Weights of a small transformer language model.
Architecture: RMSNorm before each block, no biases in attention or MLP, untied embeddings.
Training: a variant of Muon for these matrices, 4725 steps.
MLP neurons of a small language model. Each row is named by its layer, matrix (up: input weights; down: output weights) and neuron, and shows model dimensions 48-143. Each number is 500 + 40 x the weight over its row's rms, rounded and kept within 0 to 999. Numbers have three digits each.
After each neuron's rows, "fires before" lists the tokens most often just after its 100 highest values on Wikipedia text that the model never trained on.

L7.up1544:502506475530458554530518467547500510506511462374454478517544446527463514538472461516538432523508449509426517477462542558521456512539482454524466567476430462495467507491514479399532569488503480574425509489538461489481450518517519481543487464496529478549469517574425415552547523504490461507
L7.down1544:509509450531440467522465495463476487508498504499517478533527544508466541491410421460481482531502418513513483533528533560524519508502520488512533502457465500578544517423517452490541487528501556540519485478493443515473484512558509467520496437607524478510473509508482400429516511492536565516
fires before: " |", "ab", "ar", " /"

L8.up1939:477524544524475518497461589510549473520510488554479494466505443501501509454423446531416404520471449488540477538574571522536501449435479441517499486475585482547532497538543514495526470492528542491552538496386451608536499481431445464516534481560506574505511554443490461411531431481423438531
L8.down1939:501547458456448533456496433473498507518443522534544550503472497479511540496564561442447485459530521471511537487517521515543512540456493440431424483512472525481516463529532507511502558454485535472546501477483522464545440440451470423617505490523524494434557495472491606466421493533552517491
fires before: " |"

L8.up430:501505502514422598513513537509430460571462527487549521506539523495557485636547556513489518407456507428381440457518452493466543456481378514522527496470484485517456504491594476482434429475505538541425441491490496485508620498545498511461460484543496496515567548527545474513487535573490490532
L8.down430:493445496523412452493603500473478485469525500529474547510445477446502497455438476538485508511489486503567531493501468518499402541473491485450500556480539553447548485608619531541487498523505487443551538468576497489529488493459500534466577435501460481498396474504593487483496455491499523495
fires before: "\n", " |"

L7.up912:477428565490537534466487462499548554485445481497585459475498458500511496490561540469453482539506474569460585483542465530492508465469486430518466508490535604467512517488482514484511501469476522512480527483575557480455501555497418499476451477470509453472530548433505554529528458525506483517
L7.down912:455502535521464452534539462567392483487483516549581524540457482419506510471412464529512508399474537474482454522565506502496508507454532548394509417469476468576539530522527521426574483432510496504445518568531498542509545483523548470493477531521495451565493490516478521418548495425517446522
fires before: " 0", " 2", " +", " 4", " 1"

L7.up1748:500445540473492530534492483600561513531495458524562480469487505479516561456468476482446459553486560503461506499480466459501494529505461474455464450528524566530465411506418477517529488463480485553477550436435487458461540498548498516546460504516430566462510492467503471490395503567546446522
L7.down1748:482517539524461467540489519541595431561555427512422400458505616547433529450419500499468537512501561490451481448481419503468542478467529530541472436504484532510471456453450500517525502564534514560483435554444457453522388540552430451497492492502465521481463431534505445521501520527519415433
fires before: " to", " at", " for", " on", " by"

L8.up960:489470486498562473456542442476549519523515491515504542509468502479496497511535493492491523504483494494481577512448499512506479506456488443483464507527490467481525549464433515535480533573539527483397513483478444446511465561529514530553513535499550427483475517490476483460418457493501509452
L8.down960:591502497447494478522578576490507469530535539460506541505495530493534482510469453468464489527485466524512564524522465479540478540488540489536531544496431572529499630449500494390465522419440429454499539526426543437510478470521438456515541484512494517517468510521503476489471475546495485476
fires before: " not", " be", " to"

L7.up1564:517528523517571538528492524538509451444455550514460474471508496499646520509539552504476533481514469513503464497491476558478480468510434429471527532468512497494395462521590541484443522548504517518403577516469502551560470475495493539508504509482492546420423449595529464493543531539466558538
L7.down1564:520480461486599503511498470518537549515511559485513517511485516446521624474480492469560535518477514467464475520539571521435573463467454439450632455476489499538501451486515491533506563560503496513496561460466490434463514564567603500512469491563563582490553495448486544543499530507490532517
fires before: "\n", " The", " It", " He", " She"

L7.up1377:515470574526486584517494490553568560519520570473453464520518505516564417505433454539565483475494446512497525520532538476463538501460458426516531496528551508566527467515502412496449467411413478470503563497544567541472467479541504451506444516583558547542488528528421534538482495488508466522
L7.down1377:508500417504499415558480478583599514517534428510531466551556542453428499425503492370561532452521543543528500552494552527471559502480425514418499495491429496444479441476518526494526514489490455522444570506478540518618557568498516512529511521490443505569470535490493494491522431464584442532
fires before: "\n", " |"

L8.up1922:526466580584537552508479541479525457479472434491548436454558525496461523499501519493505473524498446517466470479548601455499470494550520543539449428562540498499563472457447498527448521487475551503520499485589526544498497499444549488474527457540498556526474606497484490513525469468509466566
L8.down1922:533484496460539426496515535463550496514465466542572442455541564465496486457489503517422554536514463451488472558460485441567506528553441509494517507567534504455536482511438529476541477515514489425536524489545539513529466527510457472524552499549473503525494455529468504433532471521499484493
fires before: " on", " 978", " 2–6", " with", " 4–6"

L8.up1499:541499537483462422482535562571535445483492510539519546455501488554487563518407492480511488538540449536510507469493490528445487455497509537562496516500511526500518485443575579575466481476497556493487527504501516474410484514465453418494474463462484464556498506513553468541457493525483524409
L8.down1499:488488553490458486438490542475574552518479481460456471484574520482445534553454518491455474526503480480517458487460471513547560469549508553526473528437584540540522492507484479442530508505530470489565498462521575497552511596507462474481528441481512482550512506555488458503461507532518538550
fires before: " |", "\"", ","

L7.up874:428518476497497481481543547473445548523490595536484481475439511561489512465565498536544505512477490445488532517493506480482524548433486522539448541553514540547445518556577570526606444584481433545548474538572553494538475448545515499470439502471521492509531546501478495560451536531499514491
L7.down874:511517493465588489536512500511499493472529515488553483407475540459501535577440532522495538490454474565495547462501482522504547480491493455509491518607469461574504479488523513548512473532517503462478498509519539529518451510515547564512442434510526473425489455447506553496474467484435511492
fires before: " "

L7.up1705:462436490447532472478449467517503525518507451545501561502479498445508471457519455439468512501489539495431532460488549548499503486516553507506547525475496537467465516441483523536512486523575522470455436542530418481494562435516485450492576524541437480542450459496391500574547453452487497521
L7.down1705:518469510485508512429486482543529472454500562495558510427487534489442458495520520491468424450571483519537544526477447446548448507497520531559504518481552464528538517511459488449516504449522501472487489460562475511433494494501518494436525453473482550429450528499472507506444521544509502509
fires before: " to", " with"

L7.up1622:548567511528454544422493503506514483484477517443519371569486478515428467511538451511492535510491440524462486462496537402533510470487488503552522523545547554497502571424538538433513472513552507483561434518475504544428483493453485518454510527506505505566551486572453458493514486474520537502
L7.down1622:496511482480488557515468480520510476453500514498488509537507501496443544513496556543555452510488531461461522424523501511425481523490456509481454568499569490520505462414511506412504584484510546485545515507544485507485464473491455552472477528507450488490452433486538538515560431470557452481
fires before: "\"", "}", "]", "}}", "”"

L8.up1033:491497445473498457461514422508498529512428563471491569523532478480555478446456519483512494502475469489531562543514452497452444524505532447534511525551524529571559508538446470479540453526523515568478512475509520510501583488588502506492548548484501530454460533517546481462507435465492541438
L8.down1033:552535492527450470443527477449516454478556465463536552567526503546459596513399554552464510518466475501477457503492448476463488510539558554496454495552457557536572543509493527489416507505471513455488515547478530535526510477441457512581513551485497571481406521531570460449500441499478498523
fires before: " be", " have", " been", " not"

L8.up1452:521522481499505403449540495455464453490537480495510502481507484527508506552508428503526560541517615518508473540535526424519455523516521526490526536449505547516537522481506449506441463442460508493435523480519449544537475418587482477533502406487563482524519443478508548471528399482502451457
L8.down1452:525506433500493558446517447521490491475464492463475517498503516561509460495609506492566444506492528534525502545482532477482453458440516572516476505555514517459496537618541551466478541446476531488517473488501409475549504492429494485441477470505539531489499538429519506533476504466538553472
fires before: "us,", "ar,", ",", "ledge,", "ing,", " election,"

L7.up303:485495545434483523568355511588450494478460494502466577504544493527482526519515558443569526485513510499483521454500539506525561452428506484551561531493472467506504463519534508510473438483442472572437612467513505511482486514499448473479523569451464549494464490485456498521491534431467540501
L7.down303:487531497426571512418545462418502500487428512511578505567443534521451515477521511456508515520535497490442447525457414514512467456461519478462536475576445441482406542506465456573458487436551493485428578540577477484474497544546578418482510479454485523464449541545533502496518495534535517538
fires before: "\n", " 0", " 2", " 1"

L7.up158:482482493441472497460445516589420495517514478432552466512497412500506427500440492464479494494442536522508440529494505506510504502514503449457421564518484477518498555465447536473480526555474494427458493454523421549526410418490561522606511552457520544537426484493491520505496507506518562562
L7.down158:536549439453496510513501456581499562511491483441501484580496560474504526481604449459470505479540475439512524537473485532475449483479517468571498447502456496499533511558505456538558483433468481507457520463535474418551500521507490432428499456450475446515462485479511512501584521501437558439
fires before: " and"

L7.up1708:506529550533495507499494438436455495473457535470532533408480562466539468421425528432534477557556466533477507551461507528450487567544529524573441544560506493487513478468494520523517499502537472543500488470459556526480498554505502496524562512501471502472454470578462508478477558483545528545
L7.down1708:501501486515471510486495515509556478529490545529474482530515467471493621508550409443492494516463406527509488576508472455535462458475501508532388479566441507478552484514466466482472547488519519496486393446466497507468524508536498480525474560432494603486512565537497479483559470471501435458
fires before: " "

L8.up1271:463460493479467471502510418426510414500467535539491558468532508492529455538549504515523534436515551470505454487511560500477518415494531517503490456520533603514509514481518560514491570429488531497497529452563489510459472518560485475507560411454488470420515538481536478636427448499539460509
L8.down1271:497493493443486518456486486488556495515444542437481522482562459528466513512538508511497508527532476541487448465531475470508483465507466436499538450485523486567515459460567530508484504543520481541466502543569503495556478539520464489511601519462383507491454459481439461544489451456555469530
fires before: "\n", " on", " as"

L7.up2070:499468480542508531481504513607475492540460501496504523497557517493545496530522483483525590456420507537468414469377533517508547458486517457487498520510428487488538554584502437525529468524461475408489457538453457486483515485484479559473548512514506528559482546559467553494468472498494446534
L7.down2070:405533467529525529532453477593403479476439549465565556497501507509530496450521537531480520469535491457519564463497491487476409495498557505469420513528454477533540504532535483535508507535498547512493585544477516521486556490513552495475449532535484493375517474475425531537549443500494485433
fires before: "\n", ";"

L7.up1562:517528530502463497533463484530528449538422517461455495488545486502531477549557454559465475547524425510495566573476518530537487412534476476480507469567499452547447529481470488500470573508454556495575450466498438525535566434525504498522495550465512530484438484438536430563424493519536445448
L7.down1562:503538493550516573519568530490447558515504514489538477492521555435515609533471519516473588514482536480478441543469601493494513536425478510529465552516465492468575550491451533522530460430443509450529432495486545444497461528408532457565508502559481459575460526504490603408548484490548507541
fires before: "\n", " The"

L8.up394:443413626543455459480511521540538509465519508504465563505510559529484550465547566536466524441412543533471548445501521486477505546560547558491531542475460547518428617452513515509499453445495534491524542567478392490457508455566452480505471537451478479458499462533542505562510481483474455558
L8.down394:457525509526530521497515479502573500610499496518505483505510566494488575514460539437518507463454419497447501529579486438479542460496587536483502432565458546505562447507491560463553609432458539530483484517524508527525540453525517492543538567479458500441527491494506566547505476462489434414
fires before: " to", " as", " for"

L7.up339:443466522431442563504496460475498506567443520397448551535540464463496477529516464536569458460518504442453506479447466518439547512538524477479508574506534449505530455527540448514540446459522541503461499487559472511468471529515503471554506488477552520557495595493547506396510430504490502544
L7.down339:552533515436515485473447496590458464484509572432527505545468532535506434506473533490469471462522495467472525532471458400460560462469483490507491524461504511537494547555518541491445469461564472538454444479504486544521497516486461493526562465512421554483474510510520477476517470424542550507
fires before: "\n"

L7.up1503:487456519534440516535444493490517527486465493468473489505483448514476566462521434468434517567529441548479514474544523531443510515592462514498482438513518443461517451543494457459499548497545562502462462511438408496511576512505508600459444539459425518396559550525514465495522419481504529508
L7.down1503:530507498560443531547435505554472474551458604593556551506438484438525487571452557584514450538517515503533507405487546511544460498499553461456504467493524525457523541563357481463510504507574525523544497476555471543511442492532491511497514471483467539454540490472480457495507434513487499531
fires before: " of", " to", "ing"

L7.up2068:522522496526529522520513500531487443554471456515449451517502502483468441435465483527505426444468523501490476512448538525489546544511531543534522489485499470416527532474482493568488485501506522490518521514493538494511551534493506469434471486501508556534519501571454525433485523558507483541
L7.down2068:445564449494495493532592448496446513545478546466539475510452514493561504469502540434462474523487496486495478450501411582446528497490545520565526524492518453495532537506550526586421547509509501477538484495477558457471518534466514513500509487457549473505516522456484540476568573484511418444
fires before: " as", " and", "feld"